python train.py --bias="none" --optimizer="muon" --lr_head=0.00624
MLP neurons of a small language model. Each row is named by its layer, matrix (down: output weights) and neuron, and shows model dimensions 0-191. Each number is 128 + 24 x the weight over its row's rms, rounded and kept within 0 to 255. Numbers have three digits each.
A block is one neuron, or neurons of one layer that tend to fire together. After each block is what it responds to, as a language model described it from the Wikipedia text at the highest values.

L5.down714:125145172158118124156139102132091072137118124138151123096161104156106144075100121124122103135152137143142094127155144130128133104120153143147082124136150123138086147145161131144112109130122116100121105164144152142165138147170073122123134106101125116207120153149146105101143110106117132147130079132151103146130114114104148114132113142136092125154137155135138139105130097130109103125160090087134076164122163093142104117131148100103145130164142130155121151149112115169136152172117107118148179086127131068104147125148135105125135143122152079122176109151101152096100130117095133175
Plural noun endings. Plural suffix pieces closing a noun, often a subject or group of people, such as -s, -ers, -ors (investors, contestants, cheerleaders), plus They and members.

L11.down23:142072116160140123149081148119146158128159145167141164095156152148155136148133115132127136152075117154140147125068121127104154122096142126131122110136137161125122100157172111094092151096126133111089137119135155109109138103154126124128155116117101083142142081119154148111123110139135128124145105162114124188064142117122132146116101135151154126124132162126104139185093124154064137099142084180171146151091133132110098139204123121135095119107108128135120107110110129152158151144117117137159156121138110099099131115126128108153136138125114105123071103149143116124151131102124151122
L11.down161:144092098081099125096106093117122102142132145120120128098160084136117141120089132126101126146107120135082118084112142144131123120113107120070108111149164165138139133123115130103108192139136118192089120110123161096155147150144138132135126137157145127132131137189121103118096140103086153146122090110088154109111137114131133114166156100108143162138135168165125150133079109134127107187138130150152097146128160182153114105144142128128087109125130113120139136108138148139083126159173089179136181137122131119141159152117147087095124137105118149121145145111165131104131124117120125158
L11.down170:151085111160151133165121129129121126135142118139091126110133126117179154110112118073133143195142087112139127123116121128156134117084123086146124093104130068089117108131169109107066150124142149169102148097084122129123124164159110139124120145131127151109142129114080108163110154156119072109138117125098143149106110113128129129127148143139102105092155157108147162117138108093155114139165115126100128161164182108125146128106155146159129135117136154118125136138088099112115092150139106133134131175154089113159121110118141160153108140090108155137085114141164157138112146128182119125
L11.down394:122134146153106102113147163146108133173112082152100145169138171140140113144103097124160119092140107108111168124063088120082099125106172113134123140131082131129125117110147169143172148161135126150129154136144098134166113112130139110099169130109141103134129125098106152131093126089115125157173124162090119118139160117078095102151109119136128135112117097104146110137124116163133106111091128143128131193129129100114090152139157115110133085112118137169149145128103124176119121092143144106156146135142126121132108135104100109140160172091147132148114135188125117119109137187155130131
L11.down442:124147105148113116170169098169131121146106115148150089129116153129184133104100088092126130146119121114170132159135135104138119154105113164149146141116162123103144175152171134190116098109119126109136150151117123154133102125117121136130101138143118112154140115137089135160138156104126100127105096100128136148149129166141092136089121123151147093082172100111130124099127115110108106142129127122102094073145140122109097135119083140107093130152101134167132172131112156097091134122116154127138134117159103171114132095113121115173198125119163097147152101132123175142110128120129159071
L11.down590:135091130149127120118154149104113113119122155091093094132105122124138138180131084114116177104141107131164113140186105098163137157127125130165186123154124098148122119107177163118122134071118131087154106135098111128112155123165104155150133145139134139121091115125168099148101133161123107148169112170108155129124183093131138099143140089155103126102158133167152130122124133107103118115112118107152122123142133109171151108130133115108144091112144155120109120158140148102128092185109060149145160167141086127126115125139141143109112111086113074105127159124132143147145125122142116107
L11.down654:118135134097111126121100126133133123154126112175107133091136130146093116150145129119137118085111157146147131086131142082145135127112137125086139094146132151160119127123130096132143148149154072155125108123091111108130150115154155094114107116140101137139104077149104125060099189155134152153123118147105121069157091114153128115142115150125130111108140095143112102106103184173126131182120120119142152126119096150156136064125139151124131106161106145132151120118166099137106154096118167175141139121150163161124177145131118101102128098153120145134124173126158129104134169144113100093
L11.down681:111120109074170136128096098095143102110147163148135159133111134129129119146152139148114118120130109099156167143134126111117103110118148095169138109132132148141154135164116110114110161145096145154113121115118143108055110124166094147172142134114059106115188102173159155119127119090131115108157114114149115108109142174123149119159132145074068145127110122131139137134163149080119120176087129120136162156120152155108106119159118098125121143135149089149114135120085114141133107108149137127129171112146100123138164119137138128088152111137119171170137156077138122146148112100124146116
Year-start digits. First digit of a four-digit year, or the space just before it, in dates, tables and career lists, e.g. 2 in 2018, 1 in 1973.

L11.down65:121103102128163119119126154086109118135150171106116127145099120131165138127143163139131149099125151123150167108149156160162148114137148152148137115154120097106151103106116160099152090117135115140122138125158122182149134137086136075095173105088166135118141133101120134137105145141130186134091114111123152063129100128154124150125186123133132103122153115124111115177122106089161151119142106102134131150044125127137158095123166096147111139135146092129157139133154111139110099096091099096118119106124169133123101127136139141141112108158137135169136097084132096107133134158110109091
L11.down91:169178109131117095129136150159108137127128126134131101100168124166086124095173103094141148160171136107163147114135142127101137132115135141121131155136173102145120152146127120138125134121146086145125103072134111113158140112115151127126093098094154123130129130081122169100158159142073129102114177125107100111148113128098156139162128099106126156137136119180120098152143137107132156170135090125121076093153141119110147100155114137141155079124125106144113105167148121113124118087114181155133159123090147113148139110160141133121147143171128121142134130116096131085137057139116112103
L11.down391:131121121143126143108122152099096123119148116150183106138120118141126119088141139090116110084116143101109137140131144147156137150122169129142158091118126157130115104093109096166124166144147125133145139110120105142108112121126146156107077178121126117125127148094075121119130112108134166103137143139127171098109129142119149114154141156113126091207125176150129123124119095169121127121102152085112127098070118122104162129121154153069043156086143192148152135137134109144135147141150102128094113120135138142141132109168134102119138137128104113153131167123097121134183120123141119138
L11.down404:108120078119106126162181108154127139120114158114116140135136086145134111160108140130134162102132128151157134141140133142116169098103187111143116147191103162132096101116138090090127102154162090124137147130105126152137129119137093160118138125178101132145126110121134135122111119139137075109121109119156089143151140094119107139120133124124147139107140161127085130141180128083172100093158134128152153133154118119112082119134087094145162148147107112140109145105106117138106053159085120126129169121095103149125112142137134176144100140087162153097117122117145167119136106145163142129
L11.down550:126131136120146123131171108117097160141170131108164105128087156141076105111127163097117103071145140150158105092086157149140175112079120118126132141151127118136134155163156129157132135127086108149124125108147119164148160129121081132076169138138140152136134120123108147109137144142141105108169074156119163126142127123108165140158154113119142148147162124092124105167127088070120095127111132102125069113099118113129143107114113098128125116158111131151137123118133159154121134116113122165111157119137149150104129162090166135126168164122175139141102134118107118133133076115113086168
L11.down555:137114142119134154120129087115164142138121122136105145151142136118158108127109159163129146094173090160079129134104136111102085101157123163132158133129100133161122155125101109159106144165149092175122127126098120136166143131104162118157145132166090162137141123141091124099086139111089068133106124103137147180127132094066117204060148146126157111111102109092163124158123157113120131116140122117116130157098146132134132105128128125163117116111072116133136131153120141154098127143149174156138131141184132109106132151102130128124096143123130121112143105165117096145114101143131120124
L11.down786:148109128141110130103144120153152158129139110134097131150118129123161126109150083134181178168153153123108125131132093108104128151140110100106103144148153138109117106129112148116135100119153163064098140118159139114149107160142128133119132154147144126147165134122127132122138143129111176122144120110127137126167154123129094128151103115132134121094180099085113139092109182112098111164188126139101112133112149096124131113129035145141117097107088098135122145147070166097082099158128171159079107115122121157120142135131096156098150144123137130139122106133147160111163107103107133117
L11.down892:111140135133102075135101120111148146162130123130177116126136138114129093137138135119135120081145116124108101133136119089105159081128171144105103123117140128143148108128154121118136108141138102096134147145144152111088158136118152143159136150095119131127141094087110144143094079121135133120164061149164104100119150076136110110161102105134139111158127126163111141171132082106147142132201142129135089140130129130122167105188088108156151129092159105163165141143097170148125178082115110126117130136149148137112114103144163116119107136167127135122140150166078134117154106131136155108
Phrase-completing final tokens. Fires on the last piece of a word that ends a noun phrase just before punctuation or a preposition, e.g. require-ments, ass-ets, Jord-an, 201-0, same time.

L7.down51:108110128112130143109085120116115151089141096120130107143116097117107141098133143140107098129109109162112083134181125111183112126142174123119102142150151118164057161124105070143112139171133130140126101117120124144136111135131180101139128125132126161152164151112086075154104137126118107080143134086143137127133168078121140154127166163130118080112107116124136108140138130159084102105145126146151108183131146135106131154139188128129119126139115123148162182135176107157123136118131141147162141150172127131101104074114147137132122131119110117158134124139108113138108150085148138105
L7.down266:186125157144114149137108115097159195144147128083114148162114132138122125107156126126148108124146067130130140133090134141160142175170143117079143112123157120135087141135144092125174187113164070114120144136156137139194123128139138175121136089158156131141147154115134112101126133120139157114163103131095141122126130149125141116093159121097099127087139136110134158136146110099131114141131132128125118102074159123080104092087178138106127119090153153133134165126176097117135131112134118163119149091126131125105107133082123130136157122097144119102136119109117136136138127112088153126
L7.down368:160131137148174173139076141104118131116154156110114112112162135135207136150110172136144112077149132147143122114130098164145144096137135122118157152129129108151141093145118133163103144134123144165088116094147162123172139097128155172144100119076120136116115117102147143162150146105120139125128139128092117133160135087111115109163108163169170118106137109130148107137105116166118091120124138172098129134113121114090073123128104139140108164108102106072130101141124176113145071114129119100173126123125114106115152152151164124134120126128085097144130110118144119132097105159103133109
L7.down373:138122134168140157119119119115109090099069148142124095160121093166144118171159162152116123126129127140165116143131094122154145139147114104124135141117145146117149127133121130094137139146106140174156126141160131124145125160161118098141121126119113146144154150136079097144145108110124081104164133093097089087155128139114124099089158127115143104087147117130110153120138130196106166123155107129081120154123103133104137148057134158108121133129122097112130119165064097155110128151090131169148109107118154149152159100129137071144129139142149135111139123146145114175123183102136117090
L7.down474:098121181127108133112131131092135175104114135112117089123134148137165119123133157109113137116132132139114141144151119146121136153098132198156070120142196114100101126154123133097115168120140108128087142166145120107135132129090120116102107105132094159133104144099125150114108110168124097177128133104139111160138167177189101137179100100123129117115098135172127153142101116122121131102138148118108095098128129099070108194157138103074121126115140162133136127131150119106134114192156133139153087098119124121124093136139137118124128145146140144130116107148166148134148139100146139117
L7.down642:119116144117098124185104133125087094110121180129147131145153140163100113149099096132129133106165139087130115129134125173100151164114096140112143137135115138142149184115157160109126142163123101089074135099112148109123122113135131144135141110107114143153120142129120087109182133118086092134129135148181094124143149106103078168169185115132169160119141121150115143119115138115114122140117110118130086114139119146167131122188123146093163147117126143117160120136171098164097105104172111119136126156114145113111114159146086143124142116134120117094107133103167161118100113123084107157
L7.down769:118150130138136105145077129132117125131161134154095159143075125110108150153138171116141109151147130130121105110164134171108125126128173150102115192121125137121139130192143148132146101140133181141112094122101124139120188121106154128127141144113127137094163155123116138119127089150126143096084131141138121134106151079120127147114160148130133105114126110140114110122182160137118152148118095130143105110111162119112114130091089142181108125109112123153124167149105134113069158095146140086184138073140150118098105124096113109082116104083141118102120120137145149116107177122149100120
L7.down802:125091116173122150120111167133171113151140165126055147122123125136101137111106135121075159132116165159135145114135137093172188107129155120092095122132127144128159127135103167137148122096122082128173155126135155138156116129163125142144139141147157149083118120127102145132121146096129129140102127140113109143165099123113163128140123133103152098132167139162126129146131146141139137139139108119146073094155110061093122171069131117149121160118133114165181135093110169142112088139112119087122175097120141156130122108117114107095132125094123142100113110083141151112143137142106122139
Inside quoted speech. Tokens at or just after the start of a direct quotation in Wikipedia prose, such as the opening quote mark or early words like that, a, to.

L5.down20:132135080112099135106148173092123166095134145122080107157154162135099099134132167119142137159146115105156135147127124182122129123116096131088076145104106140108116094152150138150150116154127160137107106118174143127131108119106181116158141096099119161106113129131115104135170171149111131109144144175139138122083151111138089134119108131129160162111088091122087119163131148126130159136186086135153178108177146091139146148146108114118167136121131133113121110145114144104143076125126113114122128063124094114079115119172143129126101144117096116123156141151138138126134127151124130118
Superlative or article after copula. The word opening a predicate after is/was/became or the, especially superlatives and ordinals (largest, last, youngest) and a/an/not.

L11.down50:141151133124110129154109138088092142094130153204130122085115170121106153142141118094142119114140112166161120147094139100148141102098128129130117108136102130111158132163098131142195160086134120129164070096137110161136154168113158173124127106129134107129106152131124122156103159137157138096132116151080085110129140107142126136123142142142117153154139129110099132167120127147146152146172077119121150122091170154099119119142145083145111116143095147139140114087138155151129152140141157115136088144156150085116134111101111109165150064102153135117098120119113107140082133127099129122
L11.down137:136124120122144089130152105142114143108108166190170115161137121126128093153135150141116124124147143113120140107114091095119140131122113122114158118119134200102161151146149113139147134175153126118136101132157097065129103132122135100125097134147089105168128093148128157122128112129132136114168179110078139157134122139142141102130159136128140096125107099084117128113122149135120144131190103119090116143116097092083144121139111177104120087158138109138131105146148145132108117142062154113133121133163162132167120122157128099142141093167099139094110135105109160192129131126169105140
L11.down342:141153130143096137134104117111136150133130133157094118151149130128093112107116112136120134116099102108110109119095072132132148127163126171123146138136142166136111095103110131107130135119069131130131165126154125141149143157136107132143148173147161123182145089168068190154130141164143096109099098108117150092123122141159101122147110103119178096105148155096115123178135114139123149146086165169115105112115127138117143144126092153098109165113114074143124149134091164108138146149150106108112141129139148150158099109086141117154112140125150114138109121118158115201131104084092121122
L11.down466:145166153131113165096130113133118108093149125126146058160137127142165140128158129134141137112136093148143151188139084116108115133134136122148196135145163124090117110095164111110119135139121103132095159128138122121163153081155109135119075139143144137120147121128142148120102174151118105134139112099086140083089121167129093149095133129083136084114113118147128098141143106089098142167172154115141147100123124109108173120107163167144138133111112138142160095117141163139168164127095120091116130104121155129161120127137116110108113113158117098094147084128148108152132124167128101155
L11.down725:081098149147152165138125089179149133125117132167153090171153153125134138125167068108138144139116154115152155120117150076117119152104119145110161126088129113125143162182121125102076115172130121138142106154119106086133145130157135142164177128158102133116115178077085151108075124103092123154143133141141103156162128141141109110126092082164137145134126113128105129146094141120135153120134129125126090125133130140130106130107129106158136117133125154139153141071170151107146123107129152091133116151131132144141117120175131100127110100145144071127123124159084118124132116120084098116
L11.down791:130119126124125144095153110142143136114086146104084117126091116144166155135138153109149097152129147134103093130131127203106137146132115113106137095168051102174130129068102134098136136158161153154108123163149121125111128132070165092154145096105155149160150112162117119110119139128186157108179109104104109116115108104131129162132178179149113125111113140092141125125125135185127158111154105132158161114138119155139159104144122141115118124158117139127120111132154106130133109140145126153131137157141114131127118144095092101104149132130162151099087125118126130124112104129160076113
L11.down898:112179172167118136096120102150134140068104133129138132110114126140099136137160133081138113106108172138163090119162138150123131141114089188134090124120147089125112103160144147149103097141122117106126137141144112116098164157134137131117129140151120143151115125179153094117150088158126141134137103087089128132139106116171117135094106083119161130160076099124130176148129127114091137097122127122091089109143125152158121149131090159142127140097126140148142137082118143144145089106181161131169097153113138116112123118116111098146152135185155093133126128120144136125105172111120126171
L11.down935:142130160131124088121117131101095174152171130169127117126091172133120176150126128121144122129125126118149118163106118139139090105116140157139126101076129124093149133163154086126107151133186115117152125148143123131146113087103139149130140130129147102093134152176109124114117105117123144080150107101128109184128129119122108102092114089146137115151084150150165114150117150139102177134109092140126158136116134140123154135133125073151129107132114130126189136144106137144130173143152111099091145078113128133116090139085120112101135135152120074131115122152168113097184122110186113144
Article "an" and word-initial pieces. Fires on " an" as the indefinite article or the opening piece of a split word (analysis, vacancy, panelist), plus other word-opening fragments.

L7.down289:092150133153144130124115102123130124101071128118076104165108142167102114118118158116130139127110140142134135128108122138179168128165117140106126111118134114168149100161172181161118121170126124172112113135153113143109173153126111108078110147152119124145093082139134140134170098121162128147153098149112134150163156140121126129118117184103146115088145110136106130126108095101129100109151105132149118116173107150148128124156146115122153139151119107153102076126082108177121100117110136145111125132103161163134115116081180130094137107113079096156131081132153115096140112133137151155
L7.down332:117133117137136132166151199101153118138152122107108173149131107131105074120110159133109186127138147095157109140145130140119120133120175144142151138125099069097100090116161095140135111138136092128134164142114138106117121165127100131097141113140171146137090127139109125112130131116113129108118127148097105109129138145114175117142129135177156126166126121108124111113135091127137164093157139168086132152154069126098140102137128100153095091130111157097107146122127104152123111104118168153144149111126115134125158137129137147111142152100093163117072150132093147105081153168121191125
L7.down501:095106111135117102107116131168091111070090108144106138098129169154155090160125127117146115139146132096114144114126109178141159121167139125184135088137139148117136157134107116102091155132124123132132113160124099164099150150144130071144109144165146087155123140121115136148141137115155163156132087101105133130098114130159092166109107145100099138087114133139159121103115140134155159101122123159133128101099148126139117081125138128127154087137133058124155092107121126122155156118149100079138140184120156130147090133143121152112124114165096139149146146089154100160146151153154140140
L7.down591:115146104103161115143148165092158166091106171110109107121139162126150105125117175131146134118093142145113119127131138146130176147141086120089136154131118151109140158145173109135133135103129086127114144121150086084119126117106096156115149099116105128195101096132155098115138141109131163066119106171141129139093087134140121129098121129164102122118168165129149093126114109103132103113093122114152130098131165148103134099109105104185133140148139126114119160105129134122143154132088129113130159115096132165110108103082142144163161093153156090151114097132116134128110123130140156189
L7.down620:148130119100092128083148137147101128133142126120117093157124163130133081153143148119142097129094174133171104145104125097155118129142142175142088092082161139144131095110100172133131142152129162101114134151141111137129120165157089129132152112153104125143105147137089114091105128107152135166138143138124135074113140155140141126126110083148155154138124105101162108117115121191106100141124128138166106159108106095144089099123140108134064143124142140133127165164099136139141162136178096131133104143103152145107135100103158146129091100101112152114118167109180123143130100123124166091
L7.down708:127120156159145136107127119144105142118162142153120115146099143123116130120105137132134153144143119130130165173146152125143165147120119121134124128133093130106160148126130137154090142121145112138125113093110090116103086122154149120183108114112150142090139146093147110108075175113089114111135097155141113127121130163068139165152152137150158149142113080105151141118160134120145144160133119153127150119160151141166116104123128092121125100147141135150130150109154116076114073054139078093131167102144145111116116149093101160088177107163106147135176092162107110145115117112088109130
L7.down773:139104125098156143086134123149128106142111173117113064156166143133106128084112105145137129150090128134121148110128103172107074129153149143139169107149121138149077119118150115138094135080078125121137143113123131129117110131109118104146145139111114128158097124156118137145130152089129147121093169138148113150086141125158155158114102137152144116137130152077101117119166120099101151119130159137133157144103099122128160131164101170125096157174128110091097148155169137159150155122105119142142105127136146115155088093139132099116114125144144189139151165179156108143112112119101075103
L7.down776:114110176128177125128126153108108153130070143150145121108151100115060143099119144132138123102095142139163089112115109126122123128139172123157146114168106159129174089156147114130132095157131154125123127115142095069130093112107101151167128149106113146113107128170149086127148121092155128116164175141154162129162139159112110152118132092133129152158133140141170118141158145110133088076131178116152136136119160156153123132141137129123116123126120123130149144128162062144154106116070121092148155100139111085142144123109159110165137089142121108099102107123132144132102128121141158119
Mid-word piece after initial letter. Word pieces right after a word split into a lone first letter, e.g. O-ct-ober, h-us-band, A-pr-il, o-p-inion, in names and ordinary words.

L7.down152:127096144131158132135161114122158148183105175156132134123109143116194139132125152111135109120135108104110160094134145117114117147146122118092113124106126100112097140109136115134088110102155096165103115139135127122094164139160116137116116118118096158131160114100163128080095140144151141136127142102088129107086174096141093134114159121111145123130182117085127139128136192087123159113158151119147057125129147098121097159118096135095131113077128119135151088100149148151101120145125097170177116126127138129144106159128112101131129135153124161148118144158125136180134120145183117145
L7.down176:115126138117161113122144074132107120143145114149124079135156105109106140104108109151139157112136127156109191172108136132114134197140154136111144095142108123131124145156127092143133122123151144166105154107114118116071088123094132132182134067121181112101115133149140124120169103149114111088119151094140123108109148137116136115121128140115156100126160180124140157158096104157113157160180166152128126167092107108106128107118080103141135128158131133106131122128175097107159156101133120115103120110152163155151154134140095163116109130123078129144124106103163123127123138119083132137
L7.down355:153128088094144131152098091143120115147119159144090165113130140113206151151104129125105129105115136113159114121157157136124117111116096112132153117150093066135119153150133114165145149151142147168140152136081116124125097107140150138142108101137173144143116089174113148146120137156096147115130117116112162126096100084091121083139105138163148164115127126112140114163136146142139134077149127101114126135108073165168088127149142143127105139101126138121117099145181125116155138105151148110098138127137133125148166104195160105139090128136122109132130114136150125089112171123076136104
L7.down487:123107143127137132109102116124080097120146103150142133101135116142100086145125161174108135140094117127117113141126149129113113126100106146111097132193101070150122116125101156098144110102127146155137160108125130111166174106110117124173102153168126097097071155124111133099137112176131159138096146134140144173108101116113084103116130153093141109116128119130125144107156160151119095121180108121097160163103110129151151115118108135096126101175116122111131125167132137104141145146146148083159118121173120177173158162083122094123144140134083113117165146137127150115163122141154137145
L7.down519:129122156106146135107122113134143115088119168113100129103137139119158135168146121124153141119120211092162149178119148131108140147109125096140163117134112089171135132126097125139162118129129152140115152145149138126109115145110135133136129074152178169117134173173130140125142122142119131137128108106117168110094092122124126099126135143124125107081161145100161118145090145127151161120132111142113153130137124117165122135108190087114150176124092132133152083133156095075065111122111082152087150122118140129104150099141121109146128096142087154099112124121112155090113123136166089128
L7.down645:170115125118119166143167153154109178145138101139086151111135083102128123123088133109175181091096154111149110127106103135136137129136144107129189120097089106123174146116121118136166079123153141163155108157091147143147105116137113123122149115147157151114139114146159128122141114113157139127131116132083132136111210122156120112127111155152093155138131123083167095147137113121135107143117121109121132132127108138083097128102135095120078109139122110123124141140130113147141088102152148119117116095112106171142070097161138153122123127154120177098146168094124119128137162132160120096
L7.down683:162090155133103120141073099129155155135096096132077151138140133129108141123101140133151155109152128133103126117098134141098153172144141130131144097098115126121105144103161120129125125142145111131110145138116077159096150133123119117131154121133144131074080133122115126100152112131137120151165111088043124144126128134135166077153128117078120121171164088131122154166124142146127124118110134131122143146143118164179106170135118153146130109081143135086155126112142121151164083068124141129148169139148131120165114135139104174110136117111116131119102127159099084132140120170182139139
L7.down817:114094108162111087075107139119116113150101126158166146144116123128138106100154129147144152136115137123135133116147089168106132106163113134187145156105117140132117096137108179122184171142120105141147103105143106134157119130171129121128167114149100155065117152150143101132143169142111142112082129147158134126112128126118168096162134127150089094140077082106094138111130104090114087111112114127111109141126129096141129128168115164099111130129106104126070160142111124122135194143116146136130162121128130153110121173105156086143147120132127157134166104145170125128107138114146142108
Year digits in dates. The early digits of a four-digit year that follows a month and day, as in 17 February 1846, April 12, 2020, and March 13, 1610.

L5.down413:140126158128113137149133205127157123168161143118102102107098103111110139126091084100151151100136087145149113092091153137174144120155118109123129168121122134134112113131130126119127138122149133166153130080135194151133130114135151138118108124096116134155113163140132098123086103108136102121166098162116150151164133117143113160122127132134167122091082053095083102111110125133178107155128098131166115158118111146122090092104112122164146133111122157146171144162115138125125149081112120139120110136116125128092152132132111122096090115101135123129132141149141150125115164144105113187
Closing quotes and (s) suffixes. Closing quotation marks ending quoted titles or names (e.g. "Ocean", "The Rolling Giant"), and the "(s" in table headers like Recipient(s), Producer(s).

L5.down828:121144062152099118140132109131105130164138143134129125139119164118100140146122157121097093109113154110150102120145083123137086170147136137133132115138149145109141097134123134094142131181116097168156114098159176078123133125134174138167127109119144116151115151125085093147145127094135151094131158110140170109089142139110122120125144152137150141162124101161122128189138117112140078106100117132152075122091113100123109106119103116122152128171170142119147164069137115144112121109133181113122135109137143116130134149128120102087157142157134120147154124091081153100089125121132142184
Leading digit of numbers. First digit of a multi-digit number after a space or parenthesis, mostly 1 or 2 starting years, scores, counts, e.g. 1984, 2014, 103–92.